Weights of a small GPT-style language model, trained from scratch on English Wikipedia: width 320, LayerNorm before each block.
MLP neurons of a small language model. Each row is named by its layer, matrix (up: input weights) and neuron, and shows model dimensions 144-239. Each number is 128 + 32 x the weight over its row's rms, rounded and kept within 0 to 255. Numbers have three digits each.
Before each neuron's rows, "fires on" lists the tokens most often at its 100 highest values on Wikipedia text that the model never trained on. A number after a token or word is its count.

fires on: " and" 23, " or" 8, " &" 6, "/" 5, "ally" 5, "-" 4
L3.up216:139110153136203115094123168134110133093149137126089094114166122151112117084142112123193151112176156119141123152190096099115130138109103096119145152192039177131178165143145139122076130105089173088193141133160151103121160099078156150132122056086153105114095124121127149092108157133189128104

fires on: "," 47, " |" 27, " (" 7, "1" 4, "2" 4
L7.up569:139151144080128130106121138171117096076144166151172178109068176173125084089139130112097156068100205139140156156081106122122088106088128152123124108117123199120093119149163141096077153149104130126161172189134152134131130111112130133107110203122114117160096146168117108092148140099133144133

fires on: "\n" 67, " This" 7, "\n\n" 6
L3.up778:162086141153138127176095181145103098103149121131148156112102116107126115089119144122091155163091111159102170122124081103151107172130180124135156146082127116133151089117062095148104133146075124146131089154100160221108068112113108148147175142123156142213145178170181107079088153073153164092

fires on: "ing" 43, "s" 15, "," 9
L3.up201:123158076152114136078071177173119056060147155144117149082083109131136087123176111102159156129088130130159138153139097167095135118119117152132136117161134161154126125052100112123154105180113176158101148107157129097096114113147109106052092101101094130142090122122145140127182118148146161117

fires on: "–" 22, " which" 9, ", which" 9, ", where he" 8, ", where" 7
L3.up536:103134144182133179143127087123105043089172114117116175117058133156148137106144107113111132093109141134159081133144113160198154141154139137103137107124131151165123156093107052116115146116193132153130107041080125159158148122094128152105110094156106099089133130073091108113117080091039121116

fires on: "a" 30, " La" 11, "na" 8, "ra" 8, "ara" 6, "ia" 6
L3.up869:187084117095108178113094173129101161124134155146120080149119095229133161107154123150170160187138163190140102093115127117132119143131109020158090101083138156154123189157098110082096159099103135126149121085130092158122167199172120071090161180113129138149141122123097172103132099110121155075

fires on: " and" 17, "," 11, ", and" 10, " or" 8, " (" 8, "ed and" 4
L4.up130:087117164112109131140098156154112098136147134158147177137177171149117145109129161084135151136136171136177177165092146114082064135151099094099129123136177156116115156107162108126167132126105130104147168164111000099122121124146120137189148119131163083167114148117059102138100097131122104100

fires on: "D" 28, "- D" 9, ", d" 7, " D" 7, " and d" 5, " int" 5
L7.up142:097091083139164109153151104133119190106192103137080145077110108141135135150106134087097197097155087169144096135105143105162120150143164136108099096126084116127175187169064111128169158141108103034164153172094085151118087073080156115113125137177165113166020147172119107151135060177104109162

fires on: " over" 21, " for" 17, " at" 13, " cost" 6, " times" 6, " time" 4
L4.up1018:167098155164114126157180112122159137083113135121113192097141091137121095133099082090113176151048114119108061103150097152161152098168133172119148149140139147145142191081135091130137137110143158096138117136077112160112116152138071149106118138166110168151140131120163160145120100133139123102

fires on: " in " 31, " In " 13, " Company" 4, " later" 4, " from " 4
L3.up937:115146111159118133151109123128145152157094156069104141114163131127096076050210131099199108225119035066149112111138132141111167207134128198100123145113151083144121105181096078092166135085142126114101146158135187107125149152181166115121114116132118154106148094080112057153115109094130148163

fires on: " R" 48, "R" 4, " D" 4
L6.up640:083116191173126089121142094204177162187076115156101168151141092081149090074134103136107110148156164114141113142122155138171135112112158138152134165173139121155099100114141146094151123075122140122153182090044122150157168136162120206168087155058132064058154219144165174169177149057108126090

fires on: "T" 17, ", T" 13, " | T" 9, " T" 7, " short" 6, "==T" 5
L6.up1135:104137129075153099089137107121082096108104111110113119135118139128120180120106202120154114091124127126147098154149106056163126155117147127104141128162121130092160145107167149160150125076111175084106142104071206124130054114117123082119090175134109104120177103124096119176096150111160073086

fires on: "1" 33, "2" 26, "5" 10, "4" 9
L3.up88:176129064097085113134133089167074172118153159094183126077078157103141154148179153101145141118119141111142117112134099117129159188111161053146144128139131151123156152105159126139136051132109112123125161124127081099147119104112124132087101117125131148104081115081221096138126093146156097154

fires on: "th" 18, "ath" 16, "ib" 6, "M" 5, "adu" 5, " May" 5
L4.up172:116121183086095166150067104103153109135103100139138125108116095147137094145171101094085120180101102176121137186115099135142112164168080187114079180078110122139093163162144137154100143140157142112126152088115127100132139111095176186103126124133104063131107141176089062151128144101131107072

fires on: " as" 33, "1" 14, "." 13, " part" 8, "2" 7
L3.up699:135147125108129125165088096153124213069157178126075174116112094070117109132186092101132166176080120087121084155139139158185198118119158117110154097119185131113165106158122086114108187112177130197135131160180171156120118099123103143133181188117081171137119149162124061166107120090170089055

fires on: "–" 19, "/" 19, " and" 8, " or" 6, " (" 4, " and " 4
L6.up1173:145114150202152079098142122127182107119157150141129217071105130191142136135168122080137159115083155119143120109134108143150129173180082107097136048150119149130080079129112083093107091205151094150153116111130110124134104118140158154168093114128140091164103166126140134131117153100168120157

fires on: "\n\n" 79, "\n" 21
L6.up414:120101162161047147109080144160086093129169125181145157071101156126111147070115131129162145131108145123136144071187211156142154192103108141099170187145089109100166100079124119107125123158081082104126180165071085121063108138094125111121160079127128138191196144142100128085121079153129119077

fires on: "K" 17, "M" 9, "C" 9, "A" 6, " U" 5, "-K" 5
L3.up287:117103127112105102107098159145155129156073102166091137143111135161129139171138165138084195169122111129136157133163142092113134157065112158140180139083144144103187163197168154160097166139128095146094115079133118162094121120093158116144134156113117090101162112195158097151125117165123139116

fires on: "\n\n" 27, "ag" 23, "ig" 13, " hold" 6, "," 5
L4.up1174:088120139101152137161139112128102137107123123121148169185102133079130131131115125064101180172174120139128110105122148147182131115125150104085136164140068137128152124123086145136100113072136159120117121114093131180091117085178145095112080093133144089132063135129125064122083179159179144144

fires on: "0" 18, "id" 12, "u" 10, "k" 10, "ik" 6, "e" 5
L4.up88:149112172111134137142110107122146141116129118130163120149081141066116161144130195126155089115148144124151149085174109165114131167145163128110208093073137157133091124139113143130154119044114148154156137138079018111172110133157153133140089129183182135139156090113066149112167181090141137156

fires on: "ag" 23, "ut" 21, "ig" 12, "og" 12, "ett" 9
L3.up111:088108093125098117152087106152088122129127096119191133169117101104138124162119173091158149119153118146140127104076097147176158114120141167092103150096082086163121100109146147135143089113138153151057182126151133162111077101161117110177081119149138128108102149145085114154134122089100117105

fires on: ", which" 32, "ar" 8, "er" 5, "at" 5, ", who" 4, "an" 4
L3.up663:182109111042169116124137098170138172126071136139169112154069179120076146064145176110113101077165038113126155129103070132145159080119098131121114118097099127090083157168145120122079172104066175127084095147114113097148142160117156141144082165176149153109121080116159166137128193148127122153

fires on: "a" 31, " La" 11, " Ma" 6, "ha" 5
L7.up408:202102145135178134123192089145120116182162130136056141102181095136048121121134088091178109121101145152121165081103146108160110119156135086130057106115157141137135138151089124129086134102132099129119115096086141154113083159153103084117151136152106155090144160161106156148112129124088099098

fires on: " St" 31, " | St" 10, "yn" 6, "- St" 5, ", St" 4
L3.up262:074170195105120175128073122166077084096076129104160100085176097173097144132128207089118160219191094086187149078157113201140105128100118117137171112115131136157083160155138129102130110099106130102123141102115140180117100127110093140155107080144121106142108144116114135143136151056111158151

fires on: " D" 25, "; D" 10, " for" 8, "D" 8, "per" 4
L6.up280:137117149154117117108144190165153188105171163091158115157119124138112102138088079106099124134103136109136144126136108197207100176156123169134088096155071157196224122145076085153168127110109150089116125133126142157133127190118113057155142136146164122112094088148144141124128120086150136119

fires on: " | " 53, ") | " 10, "At" 7, " form" 5, " ab" 4
L7.up348:128156121164140161155114143123121119099145109084094112170121148202120088124170109150115160139087176174113161102116140103153144069222163105183172099157089136123135082100125109148108098119107068141129169082075127158143182141105130108166114101175109107107104127132182090129138106157073188161

fires on: " D" 26, " H" 15, " B" 8, "é" 6, "2" 5
L3.up448:146111118100174140146098085138164110121085134128166154137155097180152131142156144101144178128103097068134124122082115088095102117099182107149137139134115102138164151143098120145124181045097127109115169129140096099192188160083099154144086151161136092124095164140120076111103152132073133103

fires on: " m" 24, " N" 8, "H" 6, "ol" 6, " in the" 6
L7.up270:093154174174102089134152119168107154115152107081154099150085076103096084117175101132113136114115067106154125187097163115121122147120162111169126130076062100185143122148143110047143125182099158115123108122129138095116100149182101167098147156088151127133101157150112120108128124171123159080

fires on: "\"" 30, "." 11, "\n" 8, " " 6, "”" 4, ":" 4
L3.up1109:113136108121148094136087138136107109109119103148147140171138083124163128123093085154171165064171090107180162152101177158126138111121163132129122098114176128123156092173075140154128135113098170098135168160133165175091129130099150145156149104139090152151201146132108136157139047137097123100

fires on: "–" 56, "1" 21, "2" 15
L4.up698:065127123077151126175088109087151110118154168094141163127059111125080107074128121106118132098123137135151180112122133132162149205147155114141137129141130143136122157103117138135097115066108093128085134114126098088128131144137127122176078091160108125123096148154144119099064151111085091071

fires on: "-" 46, " under the" 19, " under" 8, " non-" 5
L7.up784:140108188109142110135133153174190078098122116127112126139114168170149129128143065137140166226084048097135195061136054166139157149105126114114143093156130131139105099082164072082104127053175119128142145138079085133113139130121113090097114127143143099160122162115166139150163137144137119119

fires on: "at" 24, "ar" 12, "," 9, "ig" 6
L4.up1107:157110172143138141145112083139144133122101116122155130135123156114110104132137192098091152069146132085135089158138103112176120190142134116101112129124128086090128080115097137139176120110107151097150125164083082079128153093177114118112044164181098078156102113180146157120074149090172165133

fires on: "," 13, " or" 11, " m" 10, " and" 9, " on" 6, " under" 5
L6.up292:157171101123154097095131101104057148143140154102107136117130136125101115103093113108157185063199124157126113114131096155153125110125047092154138151120164107141174128156136151122130123148082101142122160143159179141125126107106133148083087091143178149119091127108169174136057112189104112157

fires on: ";" 31, "," 24, "ation," 6
L7.up538:196171100150095109134090154173154061107111116127161128092081086117051121133161174114153139120150146172136108170093059151103149117131168120105067155113086160161143105078100164164161103181116169127085127119150108135117167104121138112098111107121124089183060109164128150205167178098153142136

fires on: "," 99
L7.up1269:178105154132124111106082158122084111096120122179197123087102158070121098088222101112124117126112106124126078180123055181161091152074131121150142105111127183106114165119132159148105118138131153092175186147122128149112139141119110142102150157089073134144098137179108129104121185113119149174

fires on: " | T" 30, " T" 26, " of T" 6, "- T" 6, ": T" 5, " t" 5
L3.up932:098102159108108108117155152106132066128095145132130109207102177165122142117145204139114151206140096135171124125143139131165108127083139073157151172120150120130147165130082075122162053100097187144089144127075108163137114112141127129133114172157179116073091124076089170197108150072083138176

fires on: " " 35, "ing " 9, " over " 6, " of " 6, " and " 6, " the " 6
L7.up896:121084121121119133111158134058134157129141107103095178116140135144156130089123162131133105091086066143166104147142127111098091161191116129176098190082127110104185202109168166162148126138190154122194148144111148151080145146137141125103099125123134143149163154200117073133070132149103122145

fires on: " K" 40, " h" 10, " on" 8, " much" 8, " along" 4
L7.up1217:095083142071125179136166134139155129058126125148170135093146135187175093081164090117078126106145115141121051130180112082102151139112158192155131126070132160157056125138143146127129138045105137103061103128098129147120109167061146158086102131126127127108100145138154112111119095103158138174

fires on: "\n" 33, "\"" 6, "." 5, "==" 4, "==P" 4, "; A; H" 4
L3.up677:097169080109152177174130110112152070145149171133174205144135132134147131136105123144155105167118142109124190101130116164182154105093133082099104128157118146170118045103117151176070114079120139103107203173178136177155123145104173105142124120178132133186177103154113191114037107129110137088

fires on: " P" 14, "-" 11, " new" 10, " non-" 6, " “" 5, " a new" 5
L4.up789:193120170100131132133115140194137142085129114142130067072131155129112138137142139155133140144157117103192174079164138137096150149148135100115105138119128173164123145144168123191077170103137100174141134114122107146095105168096118163125105150052156157130102111131135109172167199125138159089

fires on: "4" 17, "2" 13, "9" 7, "3" 7, "7" 7, "8" 6
L3.up531:131177135094126139112128101111135121148138112128152109086164116080109114094128152100147154117087155134097134119133155146144128146130088118156108174080151119184101121125049130084099067196109148158109155174088124125163120118156156127093098152082095177103123156016164086130135157131160138176

fires on: "1" 60, "2" 23, "emb" 4
L7.up347:132110099167101126186126135154149145109179110129128125100039059085107128131120093108151172094150122140122136137083128205178144083094076171188153100141095097168112119121134126164111139051139158124165133108173185210171137105121133091208140119091137121106155134104134150144172143072100067084

fires on: " D" 24, "iv" 10, " on the" 7, " F" 6, " on" 5
L7.up1074:129126151144133105081161103182164164122158138127139165114090162145162066120201116127141098094105028149130082090110106143106125149123178109093135199119190097109107157069106102101151066157100151105082135090109160138103145177110118131218116104098083117105068203167150081114087086122118131117

fires on: " =" 23, " or" 17, "le" 14, "or" 10, " to" 10, " and" 4
L4.up806:057198104112133136107122145107196149102209160128189115061112138121105151155130058064171131120104150084116098140126148121163137162115145101164124130155130128165083105172068119146117135187121109154132120136166071100134110143127124065159168161177176169108150167109117110099165138103126161138

fires on: " and " 28, " to " 7, ", " 5, " a m" 4, ", and " 4, " of " 4
L6.up546:131146106089182120102141131102093082130159092118095141125076170124126144129041146156157167140114083136185117161139084132114166162109133134108079145043087140131134139166152150154169135169161129120096111115125138145122141130069136165127109161098180143138130135142081072117083085106076083038

fires on: " in" 16, " Mah" 10, "M" 10, " Mat" 8, "ath" 4, " met" 4
L3.up469:126126199179127158157156140133099058089102142142095152095113131155110108069140116084173159151178091172183124141144140181148101099173111111144139092128105078100147109146168160146110183124148179111160092106105109073149131088138135148178109120108110076114097133170118132177151143082102144072